{
  "hidden_size": 384,
  "num_attention_heads": 6,
  "num_key_value_heads": 6,
  "norm_eps": 1e-05,
  "qk_norm": false,
  "init_std_o": 0.0,
  "beta1": 0.95,
  "warmup_steps": 200,
  "final_lr_fraction": 0.0
}
MLP neurons of a small language model. Each row is named by its layer, matrix (up: input weights) and neuron, and shows model dimensions 128-191. Each number is 200 + 20 x the weight over its row's rms, rounded and kept within 0 to 999.
A block is one neuron, or neurons of one layer that tend to fire together. After each block is what it responds to, as a language model described it from the Wikipedia text at the highest values.

L8.up413,204,201,176,200,209,208,150,210,174,156,220,186,204,194,220,193,190,226,156,226,184,174,225,198,205,204,216,196,178,232,188,219,212,221,187,193,195,196,205,214,250,214,163,175,239,230,199,202,212,216,204,200,214,197,223,237,198,188,196,211,198,182,213,173
L8.up428,184,203,223,208,176,203,239,225,218,177,181,181,201,164,213,190,168,223,157,165,179,209,213,182,208,216,184,155,194,211,177,205,204,220,190,204,198,206,197,243,220,166,186,174,231,207,197,192,175,176,202,196,179,198,224,167,194,224,214,191,213,189,212,188
L8.up662,177,193,197,187,193,200,211,171,193,195,171,205,212,185,188,238,162,220,183,183,205,197,207,228,189,187,212,208,208,235,203,194,203,222,203,221,205,186,183,182,226,226,192,232,193,187,212,188,202,157,196,206,176,204,185,192,242,195,183,214,227,163,194,197
L8.up761,210,211,210,214,191,227,224,157,182,220,200,178,252,215,201,190,224,217,198,213,207,197,213,203,227,211,218,221,196,234,202,192,182,226,214,190,179,195,222,194,180,160,197,228,261,225,183,208,199,216,195,197,187,184,203,223,206,198,203,216,224,208,223,208
L8.up956,210,199,198,215,194,172,219,197,202,212,193,183,185,209,181,214,214,208,217,179,184,191,184,235,164,190,205,195,209,159,193,226,208,164,186,215,198,183,196,184,204,196,219,229,213,210,204,184,212,211,186,201,210,225,217,163,140,213,197,218,222,240,185,163
L8.up1107,215,170,191,246,229,199,232,214,206,183,204,198,220,170,201,237,207,214,180,186,189,226,216,177,187,234,204,204,199,231,140,171,170,211,224,209,195,163,176,240,196,206,215,190,195,196,216,198,190,202,233,231,225,197,203,195,193,183,193,232,217,178,193,189
L8.up1365,214,198,224,230,206,201,197,231,213,195,189,202,172,218,204,193,166,207,201,182,189,191,226,164,175,235,218,160,206,235,156,169,173,180,213,195,207,176,229,165,173,190,161,213,199,212,221,214,178,223,203,186,218,190,185,190,193,196,198,208,220,214,182,209
L8.up1514,243,197,207,177,235,208,166,199,186,193,224,210,194,190,191,170,238,251,217,210,205,187,183,175,177,155,189,178,159,182,199,214,186,176,215,217,190,203,217,232,194,201,203,211,252,219,181,194,171,245,193,164,223,215,221,218,198,190,241,237,199,197,181,167
Person-noun word endings. Final subword pieces that complete nouns for a person's role, job or kinship, such as attorn-ey, pri-est, surge-on, stepm-other, sec-retary; also a few other word endings like zeitge-ist, should-er.

L7.up62,210,220,233,213,203,212,168,208,187,175,175,167,245,191,184,214,208,205,198,192,235,220,191,183,182,182,235,241,214,190,218,166,197,196,206,145,133,187,198,179,229,215,229,236,215,189,236,220,185,198,223,204,216,233,181,206,178,188,193,225,208,182,189,204
L7.up444,202,216,193,199,197,205,179,160,247,204,187,197,201,192,164,221,207,214,208,184,187,183,153,194,210,201,207,201,202,173,222,202,222,220,195,175,209,247,230,222,224,213,209,197,208,205,195,177,192,208,204,169,222,203,191,185,187,193,219,197,173,192,186,188
L7.up624,222,181,213,161,161,227,213,230,205,217,218,191,221,185,206,214,178,202,206,207,168,182,190,202,184,203,203,214,185,135,230,188,174,194,167,162,204,224,189,184,213,215,211,199,192,209,205,184,167,151,172,208,181,194,207,192,192,213,193,224,215,215,201,201
L7.up1390,187,222,216,183,191,214,189,213,209,223,188,180,209,226,204,206,211,196,220,188,186,197,205,164,164,200,246,228,250,172,232,186,189,188,199,140,162,203,221,205,234,195,241,223,236,217,181,205,197,195,213,199,206,244,209,217,192,204,198,215,186,164,219,202
Verb-completing word pieces. Final pieces of verbs split across tokens, often inflections, in running prose, e.g. f-ile after to, reject-ed, end-s, push-es.

L8.up557,185,184,224,207,207,195,217,236,203,221,247,197,186,186,207,185,188,200,208,200,229,212,187,214,191,203,206,193,176,205,192,219,203,215,206,188,182,180,224,223,216,205,235,180,215,195,201,219,189,195,195,206,215,200,213,238,195,227,202,234,227,204,202,199
L8.up615,206,237,240,230,209,193,215,214,191,193,160,193,214,236,200,216,189,171,189,187,179,155,175,203,197,212,211,203,223,175,228,222,221,208,215,180,196,207,198,197,196,210,223,193,219,196,200,194,175,176,188,190,209,207,231,231,214,222,192,180,209,181,201,210
L8.up660,201,218,237,181,215,201,198,180,188,214,196,179,245,218,206,205,227,147,243,198,179,160,180,183,192,189,219,211,226,178,220,175,223,182,241,148,177,220,202,170,198,192,179,212,239,162,205,199,228,206,228,187,195,203,183,217,182,172,186,230,221,214,208,215
L8.up670,202,201,214,207,187,200,215,198,188,197,212,228,189,212,229,189,178,193,205,216,220,210,204,197,194,239,212,219,219,219,174,191,217,180,196,203,210,230,203,175,216,224,207,171,249,177,203,199,255,221,201,161,201,204,198,243,191,222,176,176,163,206,241,182
L8.up687,186,211,226,179,196,210,187,208,221,183,198,151,231,199,198,204,202,208,191,176,217,201,178,184,173,167,219,242,195,171,236,223,215,191,196,152,171,209,209,200,215,221,168,220,228,204,219,185,217,203,211,191,264,211,181,206,181,197,206,209,201,182,198,234
L8.up693,222,215,212,200,232,222,211,177,223,192,187,196,203,229,210,213,212,230,205,175,194,207,204,197,196,160,209,193,200,186,234,174,175,228,198,190,175,204,200,175,232,203,190,189,183,209,209,244,214,212,222,186,181,189,181,197,187,192,172,190,217,206,193,190
L8.up895,198,200,219,186,204,202,165,192,189,211,184,207,206,192,198,230,192,213,175,186,207,198,197,198,189,187,210,228,218,225,213,176,187,200,234,153,182,233,226,212,201,220,206,201,210,207,174,207,185,177,225,193,240,206,215,187,178,196,193,178,200,191,190,229
L8.up1491,159,198,211,194,237,174,166,179,203,220,192,183,178,195,173,232,193,218,205,221,221,201,196,213,211,252,200,187,224,188,209,216,238,213,211,161,179,202,180,183,242,215,219,169,206,175,207,207,194,184,186,202,208,216,194,213,220,200,160,161,171,175,185,225
Main clause verbs. Fires on the main verb of a clause right after its subject, mostly on the inflection ending that completes the word. Examples: affir-med, reject-ed, susp-ects, find-s, the race started.

L8.up9,207,222,171,204,197,176,221,189,211,191,191,204,187,179,193,197,175,233,187,167,186,204,213,128,220,197,203,182,220,202,193,175,231,195,186,217,202,214,208,202,205,228,183,191,219,206,181,183,250,187,201,192,203,178,198,191,163,224,172,242,230,184,190,197
L8.up29,223,227,205,161,188,189,176,212,193,189,207,219,188,208,206,209,197,196,150,188,171,218,190,172,203,190,183,202,172,150,222,206,211,199,144,181,204,219,211,197,224,182,170,202,190,242,203,210,206,203,175,192,230,206,203,183,210,199,192,206,213,198,210,201
L8.up113,201,202,227,207,180,197,213,207,186,208,229,181,231,193,177,212,205,204,162,160,176,180,192,210,216,185,244,224,199,203,243,160,199,242,235,206,223,185,167,176,181,178,207,229,189,220,181,172,232,191,232,196,220,228,210,209,191,212,192,194,198,205,192,189
L8.up487,181,212,206,198,176,225,196,205,216,230,196,205,176,215,204,190,221,194,214,183,200,217,233,217,184,219,188,191,196,212,211,186,223,204,205,210,207,205,188,207,190,203,210,198,207,154,263,200,220,202,204,177,183,190,180,191,212,212,185,209,241,189,191,221
L8.up1038,208,212,203,212,185,196,214,194,203,216,194,188,223,191,187,254,167,194,195,212,209,201,232,213,202,194,187,189,202,204,191,231,204,226,232,199,198,171,195,193,207,187,186,207,218,220,210,224,209,175,192,194,193,181,207,179,218,233,177,193,226,215,171,252
L8.up1080,191,199,223,200,194,224,211,177,218,243,201,210,211,145,189,184,192,199,197,247,174,185,173,210,194,206,226,192,194,217,228,157,208,219,185,204,195,207,168,226,196,207,185,196,215,229,166,219,241,199,187,250,204,179,190,221,204,204,186,165,227,173,219,189
L8.up1373,186,181,193,201,174,197,198,171,165,167,199,216,229,215,214,227,235,209,156,196,211,195,198,207,209,186,220,218,198,202,222,194,204,232,223,213,200,218,179,204,190,214,185,197,199,204,201,236,215,186,205,192,185,216,218,161,203,193,214,249,199,199,207,194
L8.up1466,212,217,156,156,182,181,178,231,184,178,224,174,189,205,188,210,215,222,206,207,200,207,223,222,218,198,218,221,212,198,207,160,206,164,191,180,200,183,207,235,172,203,227,149,218,198,224,200,220,198,181,186,196,181,202,194,216,170,159,215,202,185,215,210
Sentence-ending periods. Full stops ending sentences in biographical, sports and place articles, often right after a proper name, e.g. Elgin City., Barneo., (EPFL).

L9.up398,236,181,212,202,228,203,215,188,186,191,219,203,197,216,189,205,210,233,212,224,218,203,203,195,191,203,229,184,218,210,220,210,184,198,212,160,194,206,212,190,212,221,202,182,194,236,212,202,197,188,199,165,189,202,232,211,213,213,202,168,207,228,231,194
L9.up646,247,196,210,191,177,210,215,193,234,214,180,196,241,204,204,212,182,204,183,215,214,220,191,183,184,213,193,210,195,180,199,199,182,185,197,138,158,201,210,173,232,211,208,218,218,210,205,215,202,177,182,215,223,197,186,207,172,205,203,226,214,178,204,192
Transitive verb before object. Fires on transitive verbs, often the final piece of a split word, just before their direct object: obtained, won, received, recording.

L7.up112,208,218,199,198,193,188,215,219,197,187,175,233,194,185,203,221,177,213,168,182,196,199,172,186,197,180,170,198,231,197,161,196,187,171,161,247,194,193,213,170,187,191,210,224,271,191,180,175,196,217,181,213,202,221,188,185,196,188,181,217,199,202,177,197
L7.up128,171,231,215,214,257,192,221,178,215,186,166,176,172,198,224,172,195,198,191,210,215,168,224,196,201,226,148,213,227,225,177,195,185,220,195,217,220,208,187,234,193,171,190,224,217,210,189,183,183,212,211,204,219,208,186,206,202,214,214,230,207,179,164,205
L7.up826,220,202,164,217,235,208,216,198,195,197,208,204,199,190,224,150,223,239,185,145,195,186,216,196,183,202,211,216,189,209,214,200,193,220,231,189,198,191,185,206,184,226,171,224,249,215,169,191,207,234,177,171,217,186,235,176,206,210,201,224,253,198,201,191
L7.up1266,171,217,199,196,239,173,225,205,191,175,214,250,183,186,191,208,210,225,193,205,179,215,205,231,205,180,191,168,198,164,214,232,164,174,224,206,206,220,155,197,176,196,198,206,224,215,184,211,216,211,193,201,206,187,193,202,199,189,193,214,185,199,212,227
Person role nouns. Final piece of occupation or role nouns for people, often completing a split word in biographies, such as profess-or, lawy-er, botan-ist, footballer.

L7.up51,217,169,165,194,192,210,202,186,190,209,186,189,219,171,207,199,213,226,230,205,179,207,226,173,187,191,217,206,214,207,200,207,231,197,194,195,176,209,215,196,197,182,217,216,205,155,202,210,217,186,214,238,201,202,148,232,177,175,215,192,202,208,212,190
L7.up322,184,229,198,186,216,198,205,173,215,178,163,246,198,178,168,204,203,196,193,172,214,212,209,200,169,179,221,184,193,188,222,181,220,210,160,176,208,173,166,210,208,223,183,197,201,172,212,188,199,206,196,216,219,229,178,194,188,205,188,243,208,186,175,195
L7.up521,185,245,205,215,211,221,175,195,168,205,198,192,211,204,220,182,205,180,178,189,195,205,192,188,184,200,231,197,217,167,218,174,216,225,172,166,194,256,210,198,188,201,184,201,212,178,194,184,198,219,205,206,195,219,189,195,194,179,148,200,248,181,200,222
L7.up1095,214,223,213,192,194,216,184,191,194,190,181,212,227,219,196,189,183,200,186,174,183,224,210,172,199,195,246,231,197,186,192,196,217,211,205,157,236,166,187,185,210,210,202,184,203,203,263,223,223,191,212,192,214,225,143,221,224,189,194,212,225,173,197,203
Sentence and paragraph ends. Sentence-final periods (also ")." and ".\"") and blank line breaks that close a sentence, list item or paragraph, often before a new heading or "In"/"The" sentence.

L9.up175,179,216,173,207,213,173,193,198,241,224,178,182,183,232,193,210,189,224,169,157,189,197,174,184,225,205,225,193,233,210,215,182,233,203,180,224,229,224,174,215,169,219,200,201,188,182,193,212,217,167,211,199,245,182,174,185,169,223,201,188,189,187,202,227
L9.up1097,199,218,204,199,173,213,198,209,210,216,213,224,196,203,239,212,217,186,190,184,223,163,191,152,207,199,236,209,153,175,218,210,201,229,226,231,201,210,190,254,196,213,198,189,198,213,194,204,198,200,209,192,184,244,204,240,211,199,198,231,222,155,205,173
Sentence-final periods. Full stops ending factual sentences in biographical, corporate or historical Wikipedia prose, often before a new paragraph, such as "...under the symbol SQN." or "...in Erie, PA."

L9.up901,186,198,177,189,200,185,225,174,224,176,214,170,200,192,170,172,230,227,168,212,243,232,177,194,214,191,193,176,198,174,191,220,214,217,209,180,222,189,193,208,191,200,205,205,227,184,213,235,179,197,199,195,225,212,211,194,199,212,201,225,222,220,180,212
L9.up1100,223,223,188,182,182,176,182,233,175,197,198,208,186,218,210,184,181,224,196,154,248,171,231,238,172,219,181,202,202,173,174,182,196,205,180,205,223,214,229,201,238,192,203,207,230,194,174,187,179,152,222,206,196,196,202,188,190,226,222,220,213,208,201,223
Occupation noun endings. Final token of a person's occupation or role noun, usually right before a name, as in guitarist, filmmaker, footballer, novelist, reviewer.